Weights of a small transformer language model.
Size: 8 layers, 10 heads of 64, vocabulary 32000.
Training: a variant of Muon for these matrices, 291M tokens.
MLP neurons of a small language model. Each row is named by its layer, matrix (up: input weights; down: output weights) and neuron, and shows model dimensions 64-319. Each number is 500 + 50 x the weight over its row's rms, rounded and kept within 0 to 999. Numbers have three digits each.
After each neuron's rows, "fires in" lists the words (lower case) most often at its 100 highest values on Wikipedia text that the model never trained on; "fires on" lists the tokens most often at its 100 highest values on Wikipedia text that the model never trained on.

L3.up1268:503469606415512518560556420483513610523498482574507515408529525522442503567520508519434405516488397481479412514492478543549503476472496403450492504473513448516558491509474494663566500369520545546554557485481482412506436560521594467518536467600489458470516444462531456431479598526512535553534452467579585550537513519435539510488421472452629464504484420456417479533525582552467551418477572447516443456501518502521520572518474646469547441439513532423451520601426472466529617410509499411471457502525465461441411486487537438451454549520486437477486549510483473537462581447571564472574491574571512489445518512506497457409522499573442394439494497544482510447476529472479545389584546531497519476465524465486552534606460562456467517539475521659541472535563474500537457540436535
L3.down1268:491446487482482526509566431483457488482521516537471523440515507555511530525517673480411415538459473409513502522500471523448580454495447483489502503485637494477461532488454525597549543323480560548517405557474479458630433447516520512540476435544443532508502463413522477518524542499424622525456505500420487565513468490399520503445463493543560504574392558445510534481494558420474531495489544508556451550408424436478477472533493550546522395463575450468448491539478477461515469461582592502452556492467462548469540463507515400584527483522493506578456562542483480500520423445617476535507485601552517472481441424492573528494581499458502482533409473557442457416596560509522575403464508447455567376499535456487435508373486532475579443594437522588574426538598443449592531568429543
fires in: "have", "has", "had", "with", "having"
fires on: " has", " have", " had", " with", " having"

L3.up1328:540506544531542497573542540435546492429490461401474458438481521537477559527562521503425624516434510530382569546521534454554550471426504515615514573437551543515465540490439478562484479449448355505495396505454396538515575530523476460504540437479525548557513467469495553490432553571441467471524505425497510469491511501555519426527584565483530413534496486456497566550453577499537387546521497466487508479562481456518528555584528563539462537481486521497401422513452422482525440464509481480406481485475497460475504435486522565513482452446557474424581453536450504537511381512507493480481478574486478550508441460535562438473470544404467461499500436563501520506524541493543513471442546593425525465502439589497498557507553552486514578517496457482470566421571447483564562512554533
L3.down1328:524509549554450499491531530573471409495578495477399604570470426527511477500424422507509434549508533518587477539398446531527498485478511538439438366590470544472534437525546462444453531542516488521439515418511504563507581450532428494503500538582500471518498538448510400478509415544381520545437468587456384475474486518485425515487410504495490561497504499520484433503474476506501485484540558504608505523447627524447433542512434442522488492548458464528503528596456475546482474522500554514528528530439491496432513405512561426546447454530544513538447432562528523475502559475594479506477518486514535477507499639505564451509489469554521564506428439396535517442426571501471491542489431566537565427426504421529515499477481496595431464519472497590451398470439575524526511526480407
fires in: "of", "at", "in", "a"
fires on: " of", " at", " in", " a"

L3.up1259:571455551562460480506586494511529460422534502623498576538441558473489511589456455536432432487368555465414545422552410536509529490519576476451468521488476537402517640472474461538532551461539470517528463515467564494553462380508469572425527486512458478576497516492540416544505499571532450495478515475539537519460585417552469564511392511499536455483460426522446492500423492488605541481484481571511585489452449452529457468550397497479501488521492446450480498528412451418551461487486612473473484450496523481437444565549533446489523456533415473514551444559624460495472460459601468506474544488518500546538547484496561506635473429488607514630540601558486572461447487527531462452483465611471547508498530389517537535537532472486486502486422465595444450572490522510392525480472504
L3.down1259:492494514479379469540390505388450501434487410439519538568461478475424439583479550492537512500533460470462551452479508577475479518502533426589508491522537372550490522622531550418476420528443475471566568520559581429464487482430482469539508514456501569520517482460522541509502428378488528526483438587482511420521480491462599453527598512560538448458471533447462452482554502476465515560521537493513490476585583521557502517506481512411551533482512420547472465485540514453368553499423523518446623515512485500533473535503491540410545447531440522512481484499452584384511411483591538492515562439449479474425485478521537443576509511544486492554522515463534385471494500468405540574512546459544509496476441521434579528474445532404480512606488514512501559437581571568465473506448518
fires in: "of", "because", "if", "to"
fires on: " of", " because", " if", " to"

L3.up123:470457538480535513487438444530395468482551539443498459478506586528522490426513521484489424496538454506507383496546523469467456526580456505596568450488498484438487549485591499488487544502488605580521449468413471452497528559609418579510494483521518426533475468501583465451570514505441446493493506503466504545506562470489492434526475458530465508539433481559540615500533519479402588433523474579507483553514460427435504437538536521455549355515481500503510455534395535593442566494448511544437576519505469508531540480389626507486558516579533492563508567454523463437510660451518571547490554545493514465466473464597575458491589508474461446485472416479435526562443519476512513464491496426435525475473492533464469328515510525491435447428469538511502520500543496480528446593522408
L3.down123:568477493491617448500449468533402443457466488382448514446463476631573453575536532489419509432449398467436402487460474558469482416422481557423515463530491468501421452554549537509519457544415496437543415546481574509521484481566553616506516481495426514564467488503526462402502513558372478512477476521523555518458485512459495487519498469496553448505500583489594598509559590449432415463583531492556438461553616471488550465482527523466558454459469529521494537509566552525474500464398502492491536508538463602389609503494457508536500479517509557582578388494522476488533448427503542533480534406476529521507510477422456576560588491616502443431527512502574461455526562498398589432469510617456460562500470564494493427553473587461464507532456441560525428475520375516533491405508470
fires in: "has", "have", "and", "in", "of", "on"
fires on: " has", " have", " and", " in", " of", " on"

L3.up93:493534469557519392447414483588544595442434410520517417529522471421473546498521539480546504552591595454513435526452481580435480595484522488531429530429510491504499511522439507494463455540508472537461581470536513485594533404548443493486421520481562565521449542502480538543495405561548410456480491555580456419448540488496447535422538453595516520495429458595473584558428503457493495461562500541455525479411462585450561596426614367497523487531553528512542496473461511469588517489549504514502429554562440491515513447494379447466535461451524542501456614515481484563457492456490485546571547428490372518453516497421558456504460446497497468563542479458707521560569534511543478503515562513551540472441566495477539498523537468472553503458474569543474520505469513478448456479490415
L3.down93:502507496472597439536444540459447572537535472487617481555508595420462529561516524483537526498441597472529491492553587537539490563591593539497496434556496529519480544486428486478453446556529581460503578484465583572438483473431421473450468554502489502396485518438554540537393483503540414535531519559493446438570619450519429573468532487533515524515493517531475537554469502479534478477491511477455539419558628551468518489431450415424579532505562440538564437630388500539475511465433477535501427648506507562571495508521533454410541411443549503554554524581567474435355530445491559529567465485497509509438516501515592472471374460544572504467518424542523524503485445457462530521554442513516538545530436533544554526457496413479460502584495549551461453402479523528560454490631477
fires in: "as", "with", "was", "by", "were", "include"
fires on: " as", " with", " was", " by", " were", " include"

L3.up1746:525507421420429455452412512543414515520396396520523513523606469526527432550456441428535503605502544471510406493443446443406525572545513591432483480462569463510465541481401499509538429529513502566424399530502425473513524505570458536468401458496516447444462524508530553604490494459542554494545534527603517548479555475492435440458534560456477524447576422545562458575523487496508398603533555460501502532484485443476425614502559433443528528545471516506513493424538506573540545481537603509497523472512469545461599506645423504428495381527540589495457535550556535463540455487524472470475467486446472612561473500441610468490519507454498440547536512480490563472495625564508494546563477510516618518406484548580399470463540504445457494551510660499604568509494491458451512419433431
L3.down1746:515572533561515549499422419559440490468440409525478609575606569523631610396486421476500479547484625507543425533551519393605451494530500502453473503542511524525501568536485474450526539613470569528508463434491512546513481532491518527477501550530496485524500540435533479545512564530490510491574521538531483496560588471527457492474584588463546455652518544467474445535447472467539586481537470401414533489544544485560503448508478407514565456579474496543514519541466520552505490437555544563518431547563523495471491492523431508466495432399484502532433437509550478517491527484454532429593584411443566478438438450459549370548491471453468470458584485448552510526478480570506479587614542438556423457512465559598595509499544413443440507534531618504512441400513501498470539505571484
fires in: "to", "with", "from", "into", "by"
fires on: " to", " with", " from", " into", " by"

L3.up1397:517500411508461531535531511537488523489501485484420558484591501564605563556484602459532540493450568619568448442425480476554489463440523536526542484376515491494499445545377409498558519505462521463418699479517470477541496451486552535483450490557507509462488523488452459520473513615559520555481452485493546504552478483542413534350441482431499560531534534525392508437484558474432516554546395465389414539503540605482487448547476467550477509544459500476409554492572585538554488441538454536524507506513502495447493461418563542472520378543469543530442499520460410508465428468428535527618436425612532525473494527393403556478520471458416484542514488542567504548594409436513520576524548437474480577459470455460427533506512527516459508511387475476529477546519522431420544517442500
L3.down1397:593502493394484489551501518515594506564512559527509456456479497486411446313442543625501459460560557495529467514472517468524558527473432605444402441588507507517561527503457455468461422504521487505552514551502619518454439550553513443445608535434487564504446433535496497560539555507526568430532526507528514525460577479475465454433520488567486592550503541466589484536494425553466624473499487579465492480482557449501553489526556472484476527518520523523544551434425546431556485629425477553499462504394513488537527477591542400494507441490469502443484497560450499478478448530484515534538475575489447500550585429502536551495488387472432540625522562513402519520577548479442529492404518535503560633479499521488440487426447523491533478522502446493428525542534464470540568465521458
fires in: "of", "for", "by", "with"
fires on: " of", " for", " by", " with"

L3.up1458:420461508511502494542534375395586492548484505534580504440561532531501581550509426484390364484614525516490555498497585409571503581443501519550563531483559400519447475505522552446520540548427527501531435507418492513385463548612504529565511539525435479479559461467377507476340557471513500460535482459484514494431471473539498434549524561500524464491420529589514555557489462531561529556416414547527562515427553501503579529435429534459492475549436432614480454517414544518532523490554470502515466590446428594587507494518464437466453540487496437531559460475472521544544454481506521542580432442559460562525532533503460503552492409521522478451523513486520505443407528434505527473452501539529451518431553507525546460547532514539471461510525601601521507434512351551524509545591492
L3.down1458:461558528483436493562421570545482505594502517494477549431489358472539399610501518448453470517491572426463553553517616504513525453474533477504581577464583525572553502536439456515557503428412579535533415624526474514478468516422487464476514511450515441593444489482555529498450561465504562448472511509402570436518426439577546540543567560520568526509514502552470487530458504516465457457457459525487535471500539430559495517491500558539466573469567462512513524580468475462495529446595484499520445598489561463399399467590466460560517519593570562509484478493530569397498455485518471468517423496547508479487561455480521477509474479495505509533427541512446521548519531460470468578515529453497508535481467505546465380507574405465584473505586521525577542486515466581497499423434456
fires in: "and", "these", "other", "such", "weichel", "also"
fires on: " and", " other", "il", " These", " such", "chel"

L3.up686:521467507490434524429459587497573553518524571514557459466457573493395509500454560501472560497451414520555424529547471470602534547440417518548501503517466498588537478389539528456524477540485449530552577422546536605474514537497521598552513511453492442517501392604500550575448481508457560445525537537526474459499422522430413505525399518544458506586488447503488514533392523508531605566463546515467604486519589482528479510434430443443504451539499536509537511453494508560398503554489560579454467494545487498556447524563348491518538463459480500465432535517598500561586512494482552505488438477483454499389557535519559444566488536501497541470524432498526444440430483468439491581543537477533487517554393440509515571467538481389490473454535590550428478551421616504551519462492481
L3.down686:482427450489500478521619502470411498511429550458522483529416417555485566439511423465526426497530456579504479503481452513479438509409463483447562428560525516443483545408379454544507456479569467493420370597512551521553476446562490406536476563457536364462439518490507478516583465547426436546454536523509488524657544500481461538576450494417554557449581457508544395559520484523502543425517449480585466529466512479571573491446488516484468541492506399568502507507442573435572526494582441537482462587530504538530418554559506495496493493534506447530524531583570483432521397553560505452494493364540555524528476497500477402515443367500440548432552552560478513438463441513553613503592483465584574472537529501392474406507510489476564479489503451510546581529576453525330544398507421
fires in: "it", "he", "him", "did", "she", "her"
fires on: " it", " he", " him", " did", " she", " her"

L3.up1380:504547527580467559566543541489451597426418536486481537518465524516448478544485514595490458481391501425553531500555479478569546413477501591545498571448486527483457605509532466511489530413534445494502539416444482519514504471570446404556581526506476511530476547518440529501441486431519535470468467463587462579545529433450449459455507552466492513475543553517467470506491586477568490544545496474434543499513502544544476538455588451498445571479448546526412437547478493411554570464526499546588486416522586439401450597559416452503550420444495451626599399486577560479447450488396507417493481514485464479523458514493422581546535472409597533520536437583555475482415572443567527518405605472562460552469500481523547443515467473545498454435451438540533576527465610484434556503507571
L3.down1380:468453424513532473457472483513448505485477502467553520511496480535550586437570485432477425595536488570511514448416510595552528489499494455448516447532449516400484475520601495522513455478498497474492508494492438496565600429516510538516494571437525581472451531412528476428559391522372516507548449463458480474458476512464425521509539425486483549507455521518505526493462552570513558464477514528607499459584439489624527405476543560491499523533409494427523477422413537507476468353552556622480450541539428506636525508442516500580506523453489498490528497506505517503606527537469488580531559462404602504462445566496598456489622521502476458556458493429508531551542487482531365503548511514464508488468478412525424441528537649422509500464449544448460458492456507465520486453562480
fires in: "a", "one"
fires on: " a", " one", "A"

L3.up1280:536367431497398626496422451485537468504409498462473461465478382492553575466418567410619476483450537500363593509522436444518528513524563550398531475578491622468485477561489597559511506508511399412540485495526541507432486487516546528446469451517599468503537446460501477488485526476506419461537456549473481586468516517455496452486450457426505565440538556515478446462531471455488549447545539526580524510436463452494522493463458439459447474465550555426558502613518458565515437507453502504455464566425514514484527484484565586521482508591460537519490601435573509554599552466502433604442616426548490514439522513506515519522483524418562493564461507579512503551454438490474525586516582506506560480449449451554529519473465492524536450520508489488479425465371554518567529532548484
L3.down1280:532569506501436525491482651462536545383592464527504393497489483572405462538607408456527466490523446600440552475452440487556552483540508487533486442498481463393498525509529495480457592464381535560487554461544435467515498502497460471505477524464460527533461559495599514535430523508533491505509514502484548447542537458490463354520561477581508564447576557485441560369469577523499520472408498434499443441546604501497521490491544482524495484481471503472487508511529541429589554477554436539511480449529448543541496541467517591360519473500583519372526507474493528560447470506510502540523518477493454387452585572489470415567490545553508453463509560397492476407516574468513471484528531473549479551502613663571498466507478472554467504575538526609520393502538469493558460526487514
fires in: "of", "school", "area", "to"
fires on: " of", " School", " area", " to"

L3.up749:548387608431559456530486386477478512542428492484513526459489549481399514562387498448565452428539489560518430472502402502541554516466566462601500566568591487567528520559479495511598544489500542508491535518452458515461458388520561530546430462520561495442493566431519510438471508581424501468541519508565499535538355553425534438512438508424475497469479494478502490494538479495540420514485538509437486537619444451489493478457426548515460475444448423474539518434501568533539552421430508456491574535531538487592509488481529590574526442481453572520488464529462432449553462431533592498510441417498505479490499511520548569527513544515452395415538479482459459556551528475343448544573478534503477508499493481489615467456547472489450489427590487488537540439521405480537462538425499
L3.down749:455617498441482454550441524500468426454479514514536501565466486479494496551409411506447493555434519529600467534548507484443555537528399608475473491517602483464505490480387413428501472443565545514464501446451448489441502583504515462507505538555570480517471442534549479489559518521485460573543523543504475478498506361517441623497501598574521483507491450508597578467526448474427583502603482414510516452507479563400500474492540499497497509523471458452450440568420498438477391531583514456509471494637456528487563573547513587535486435558510525575500545419586452531474624485403400432548487610554542501437509483622568443553517494409573542503454476530385502541501583501473482459469530460519406445498533519602520522527454444450533505477410590490406485473481588555496510496476473
fires in: "and", "we", "not"
fires on: " and", " we", " not"

L3.up903:484479476627597466534489534557536619394455435539508432572602483581518529510503520501481541478558517470427411467453493563509508501431466550514537527443563465487514517458506405488432511535561466519531538491523568494519581494533587490548500605539560489453492578538498595548467539439483620537415479465468508552518503469605512504496545499564606541463452460547440525640478430450602459451548527557630575462468472479486546519453477378496451508529606536525563507504474475577564522459570514531517379447570515575492539488568447561406480510525487463560532489456458464571503412432498448530457558443434365540467475407515479410521492472504511501506520492502602506494472487542577516582541429476506450438451460511512553531506428497475526509427466566524518531495496610462558522534466480
L3.down903:520444444539503411589516484460427557448513540467512494463500506408441465511540495471553526441554430444536547481468512487518470521550510568607525564499530514557489458454394584427452430555496440435527433492471509559484447490436561480465440531515486511494417534501446583501575510477477477498508557526502479451502461450433554466543510529504473481465628513495579496528492603635437540460494539486513441497498541589466501552532443458445576657577467379598520412569472551475498440456612439541481497530479485518462468466488554451542582499509602474442496649524593517480446466499516544460456515511408533497454488529578459551499417496493588511485520517565458468499455491513506528501578402506490510579605458602486578485527459422477513585560464513638485438507399446552493467446486516
fires in: "as", "was", "way", "were"
fires on: " as", " was", " way", " were"

L3.up1138:536500482513436511432480574522545544546540482552565482542529500506495443415429517471491509480499492446536481573479475521551508588479448487424513453499486454507395522517502451447387453575494540477543577534521467496537467579632476459491402536502474424486534500416517416521509596521499418502490509501548548492389505562509486531573471449394476541417542501505477483551390495419418599558491457573542543527527565522470483523469444551542472444438526501478449526410505487535504430532454496612505559515499559448469522546501426426434536524567561509442549550508519500521483485441533511551521534525433537466507565387547527423518457523473527500483493557551566380486465462520511443541426458437483500454448469509529460548468511589469473468545432610487477495623487567575533439458473505
L3.down1138:566447521592487488478474439476424459493490494484535488522444443457454468494445461497496528435469472535456433531549465513466447522392548611518453417509493419409491583502549444501522544438615484491469406524507491505406361533458476481486468521650524598626510414448501562551490489494567500465446468380525575481455522552472532486514555534502465479509525517536461485495589532531449498475523538474463530597432441404501542602574467492485499474538538477461520528589412504532571488524558476479580533598476525483523594505592509501514464447544500474578498436404554503598507538425481464471495531463621438487511508542508392522505530531490584452437494449490525605526449554544450456481523560525561485481410536543535442515509564491545514512471588413420528464507535445446481569572514417
fires in: "when", "since", "that", "as", "than", "if"
fires on: " when", " since", " that", " as", " than", " if"

L3.up476:543478512425524483455458435547443385539441527457445513488594404475457509547529554541522504413570429467470483411478570660409455484539561470533454461527472466513505507455511476511528533475538475478483482487482580546393549442491546533526479541449460473449558565454498518527492495559503477444444611572546539492471497504476527541535466416583522471462519496557461462454581461517516621571554520508423448514414519549462485359599438531443489501502539470448427473493551532405572554469489505476472535542553525527506506580507522484498458596481495512486526540604489537478517499572509466511543533572461547406535589502537407491490522504480514528502496519454456519525528436564566453435507499578538429501592557537589580498530385545559515533600474464575426410489502520477537517480447565
L3.down476:533457493529499512525526437488454548432494483536406495510485499498473489546457404524427405473476457495585450514517499558490438523462496566572587562483580533404516538514446484475453492521498494508566532491488555487467434482600428515585447473488448546543473468542508526512626604540565434422450454501481430493524538453585487493485533526396509526504489474523502490544553464443454563456543436482482571547571595437522534531448509397432444652503488562535507486504419511514407411593487513459487456590481401506464497518513493525502521482552520521455504525458514487500433466514375600549504436496562483473531501465406459596581476538590394532524656592510514455539488502403504583526489508414574540482386396490490493473511642511488497554547446506463475524477504476533498522434528411
fires in: "that", "he", "whether", "she"
fires on: " that", " he", "ther", " she", " then", " they"

L3.up412:497487536467502506440453441487535487575513546524500446584491612454449559422552526584545493518496507505465491491578530481480361494471491451491488466588479617553515481424530441415548502498474550537489517560471505547445519537562515503483520480473421481402476394487474552461543582561411390529453549469536414526452515448570508535591534506479385452482444478470500450527450519546521608519447475506488410391518594447456526525478472497517555528491457525549517473501527462534462468529560424525422396566468551572521531487526456538517516501487477467538592529532441474561459429551498603531461457556530463472503515607563463443544527505425422477418487530574479500518480586488475567552450481509615525456549513481475530507446598513387448565489530448502444531547529539436382422466564431
L3.down412:468449506394520578572462525495496525504429418462539575474467463529506438514391490539553537542419575456393472300511507386530528509551454532507440488423506456442485518596594451443554462527485686480471475463496520461522473536451521445440579527516515503431554507577653592551427440394591506503440543475552600474555516504595435513464594502523518464588476529519525549495452518553531457480406445480549575408427467455507421476485534468487516461529451539543497449547470487496464526452463416467513567477466470484524411526437466588527399494538408504519422559505516530498402561512474536501585475518541442483524492424416537441484471493448491608593470459536511510522534500517368442470553500527450497506447441516526545443498516456519521520462491500578498384396489483469458541534455404
fires in: "and", "or"
fires on: " and", " or"

L3.up60:511544396509460542459531462494414546491490489499441507582553503464477510453487505497447533523488488546451492454613520529521427471500488511527580476411484626480474378503515576490572501462576456575406414480537471508512538515581461544564495543502492486571352519474500431570423539589529517471508562490481421618565452544482429415608593462420536521539482497528539588513511435473484350537501508501529557513516437567541540483506565489566509502521477465534450405392488529514543454479477551475445497417560500389464467448510564516543487555453579511476481518488514599564477418565574542434487506508546480516557497479433470533437479492523459576511509485492496533438590585475431479424437521493520550525456480488443519425417440532517487483522463510498521491562463522442436578480540635
L3.down60:500474467472522454449503485498414537563524495556556545460576409553481504519509401473505563573513499492471508483496528539461539414430576565392427435528551489456544456501554585518439416539527551613507533587500487567487575492471516528475438569539465484542433529512533502468513580534523456551511462454359534526419464518561511521444495602465561494485469456498610530492479528536436547441425445495548502535546526538385415546511562457432456503500568552437453451530539562408444460529459633477449461605529404526551606490498424468572482472430541443432404570575485523417515470490481515417462498454473542474504544538397483471436473483482368571521545461529485525560516549574540488505499452546483508446483461479551423459362515482528472375406527513410538485486394592404551508444551461
fires in: "one", "from", "place", "are"
fires on: " one", " from", " place", " are"

L3.up1463:558452532486499440531412552471509515460493424468370536496516507527572518468538528445574469459505575475519445495483486468428378481484460586533461533584489549512437544575480511510443498416475577444437448678491520556486515494430562505548446587498567527504519457488544482532460533502591610485426439516529491519570486498423521451548532501504608439510474497552411479507494487432515567530535505507551550489473503512527467501453472454473505440558408533499420444456461467449503555469458476418470498553509451417475526625516603559416495475552534467451530551465474476475528561573546534556506528503458437605527529490555456528603525434508573507592551479509459512492492556474464458606593473539509450529542422512480562481505572497588551498492595434530540546510494407521506446594418438
L3.down1463:557455492516463487551498516522638454533387482513475481604586420505518442605486521530367527475485448483507476517544601462484584601472458469454489427591531407555497469450473458516457420555509554503440465517558633494398411529500528466508482561510580496504467552467466497488496482495462436414648441448462518553432487460390501453470557476536507544484544464461540481565469471503471486464536512525328479488517486377538532513504538449463482457493492518395450415564567503516495443503582421528542507403521538563515430497571590532473511579486487490539418428529542459605514443564447446536487448497516475534435321569487496482475552570574499471488479618549457489429436533477510585515493507519512577499479474443475507518569404516475423430499532509530402502505510560534530537502514546
fires in: "and", "of", "with", "than"
fires on: " and", " of", " with", " than"

L3.up1568:473473485495535490489495556556556557553498536462464502508412495564402479531571539382456542548490497546509526458491526420519459509527501515562557521433529557519434570464422481446549634526519437500509484555469440499565484562521507450489382495472503650501536498553510546518466477514495453530557541406527501522518545477515546510453427478503558458550435457445510497500442540481364519435534551461520470513522420498520551470544393508522486561492493431449453500500496599551437485529595465485566490526496424511496410473520555538578594532552527507494590502514530552489517545484578551457485538489429412538480514438541442446471491468598551430531547427516554475536517547508465402535484473490456457490513447486516508478580502490545532505434532477475405537501467502586486440526531488
L3.down1568:477526501565478472415567507433491426538497465365501450535512440581465510581497527433488486527555466390592522545574600456459498493451600532535529504563420539490509531417503563505406502501510566424447534463503528498501502568599464439425541549457518549503522482418434449523587536506549447555483478522538573457486483429509464453468543568599573515515514519474440394472436444552513524531515507450437498512564506521415437546576564540516545505529484445428488541501520444511515498492575501462543520488492432457432498474524428478510507448518535620478372503559519559473411511522466530512547559479473593456461496581469494469449495515518441552479546540349574468505433539409494518544514536457474468545452423509488472449488524472484456457578421523497546540417494457440493567589524476
fires in: "of", "for", "at", "on", "to"
fires on: " of", " for", " at", " on", " to"

L3.up1684:456517394444442413429536493517526532485431560466494550540468465463441499508610524511512506411472577539430504547562652340463514439496520556515487453476541503491543525489444508434502449461621498490418469467558549499408446500481566412420648515553480493521538479431510599426493542527573518525435520429500522568476494454493403430500433510533520517517513613539574475465429484599524464473516533496532509478427557558490558600452516464437467467474474475487396462475488486424539418560516545547458494457535408399529523487565543502611533469529514500496526579512465467530520471511522535447437544513505497582516470500440444511508498415493567466492396426441559493486490564537478564526431511453492564579533446510525518434500492546534551548489463463458527598538476460453595528544499472
L3.down1684:540525537455496538484383498518504511517481508504504537530494436391530524487542518399419430451504562544503521456499444548444473546492465452532553463509567541501482453532490463451457505468451517492543458468571547479457626456614581474495461553409550570505513567468423587472412480492448584556539460416504587520457484465535578492513470524470508488468544498459602444541430529573534538374455465439599396480426514494634517523511508458538547503457531508509449526483464531508430488499542518549480477498547535571494514479424554621548446534506524499441505588543547500458483525434519523468523516510409565556469524551449454344535541516472507488591482528561416510561460513478473505466431426451457499585585479434490506557472557453552589538472602515546629617499404553440457540495481573
fires in: "the", "a"
fires on: " the", " a"

L3.up691:458520412536454494518439465429522455563489521521504509439549488545491497543499537483529516374494408551424451490601505502447547493556530534651526446459507553477534469494522457548439543452493489536480511562521495404437488511575421547556476478481503531504473482494485462496420500505528584502519447493528516452494408476554455457393449458400458530515567510453501503509548503506481585404568568493532456486583545407507486551423408489419426494426476528441531549509447458442489531447485538489535520563470552473504417537462517502435535530496498520521413502595509413570478525530507533522503516559598592532464471524595535490512480390496506449466474446529518425550555548514470539554472498452512469479419542486567483515489505569404511394411461525556507571529581458495535485558452450
L3.down691:531506485514543487515460459513492483511604545418569558422508545560500508505470476441551490560516412544528448413403493525488431484505453479510493409556464486525529510531581486538595395479443515581459614646571494566502489489500480474437490527477492474552525478399590551537469512550524558527475535519463485429469501560409561510576564514514514490532386493438549502426423565437438520497456488554484527532493531439566448496542571405454512474407481481549478500514417575524513417500585440503473506440470520532534539484550528449501540492526507495548459725484500532468484495493411430493488489510560476487469462424496565474450584525422495409526468461528501434536531516492501570386481472629460472461555444405480465484479358490462447433456564513490407486428506584478509465449453482
fires in: "his", "he", "had", "having", "preceded", "her"
fires on: " his", " he", "He", " had", " Preced", " having"

L3.up1452:532460548452542555456522515491505532555495572590508504412470460540502431470466510606441497464563414465406418532572578526510579552376495493451495508505523497459428586427590503528455515467496451512499433528546481562489526493423485452467586498533415378543429468479475458492492513511398519457484485540479464519623483512429563535541454477407319562496516437466506500479458542473481558497510558552488528502443521594525602494464506554493424480501489505500529476548442536472497522535504448424494498459510431561444419496539492470441558494554478450573481514540570458493484530549555458469551551517519527357409449548516509516382464595512471524437481515478407441562536500489512571472526476547473536543461504544527537536594505509479516469555449484578461503480559525474501556544461505
L3.down1452:540478466525520492520449474540498552432520503490493514552476510521545602513511545511488482483518644517502553451485530493481475568521451534506542553534508512492438480496421447552575520487441523559549451443553541587491384538518568437523511456376473463495511469483556457574438412541517513493488413531439406446563468456584594476508498516460463541510491480517546446496546476503450570569466579593425536510402490493438578504412505474484442491542498462528492506522497517457517461553424586532413527480559505600492514515520486507408498556475429464511461471522499509415419472409460475578473625493499480438412495469578584518608497455438520494440460542424528532469538521507492545478450447509438481591488501500580516526572418503474549520584586548486528493475559499516470485428472526
fires in: "to", "of", "had", "for"
fires on: " to", " of", " had", " for"

L3.up617:574583542428533548466568519496436482567495461506395564433516578541435514517498621400507455475469487514407488527460467498544511468532540484473478470517552462502435604568512512557506522526548377572474582452491520468481440495531425609431475484518420538515614409519491503424460521473544490478547452528444546496523460469541475471513490436481475442559466456449471455564502508472454498536551531519502536510543570518491441488484426554479436463512646543401523485423597412467412438505495542488517473546569511502558569535544504450474528494543498519535508480542392461475578451517495555567461504447520489588462482538506528483497492660484580527535454506564522467466448573493443433490619455451396490464524559494518515541480523581384503593489429503432462484541536463438546496490463480
L3.down617:560525515539570522511474416482432461480494433489550511520446483487556459487510495461557485446570520460576578585567456442538436510510441494390538473511515550397384518423544523544548592451507570486442573529530547469493458559582486467491435543588477453496471572442584518538480485484399452473469453513495553428485481534484409385519339544446539546508513500587523529478468504444525480480492504510519491533453454528451498538541367448526403538436429497470561473601469540499524411569435524560452467455486560543406567537518491477571503486395525547484480519470549474478436494479554427479438455568502578410464449545470479492498488434501444473451421506494477562414525463496467481567440462528521544495429386486512554550557456422581600441384506544499526472437553489599550496431464560
fires in: "than", "after", "if", "are", "were", "had"
fires on: " than", " after", " if", " are", " were", " had"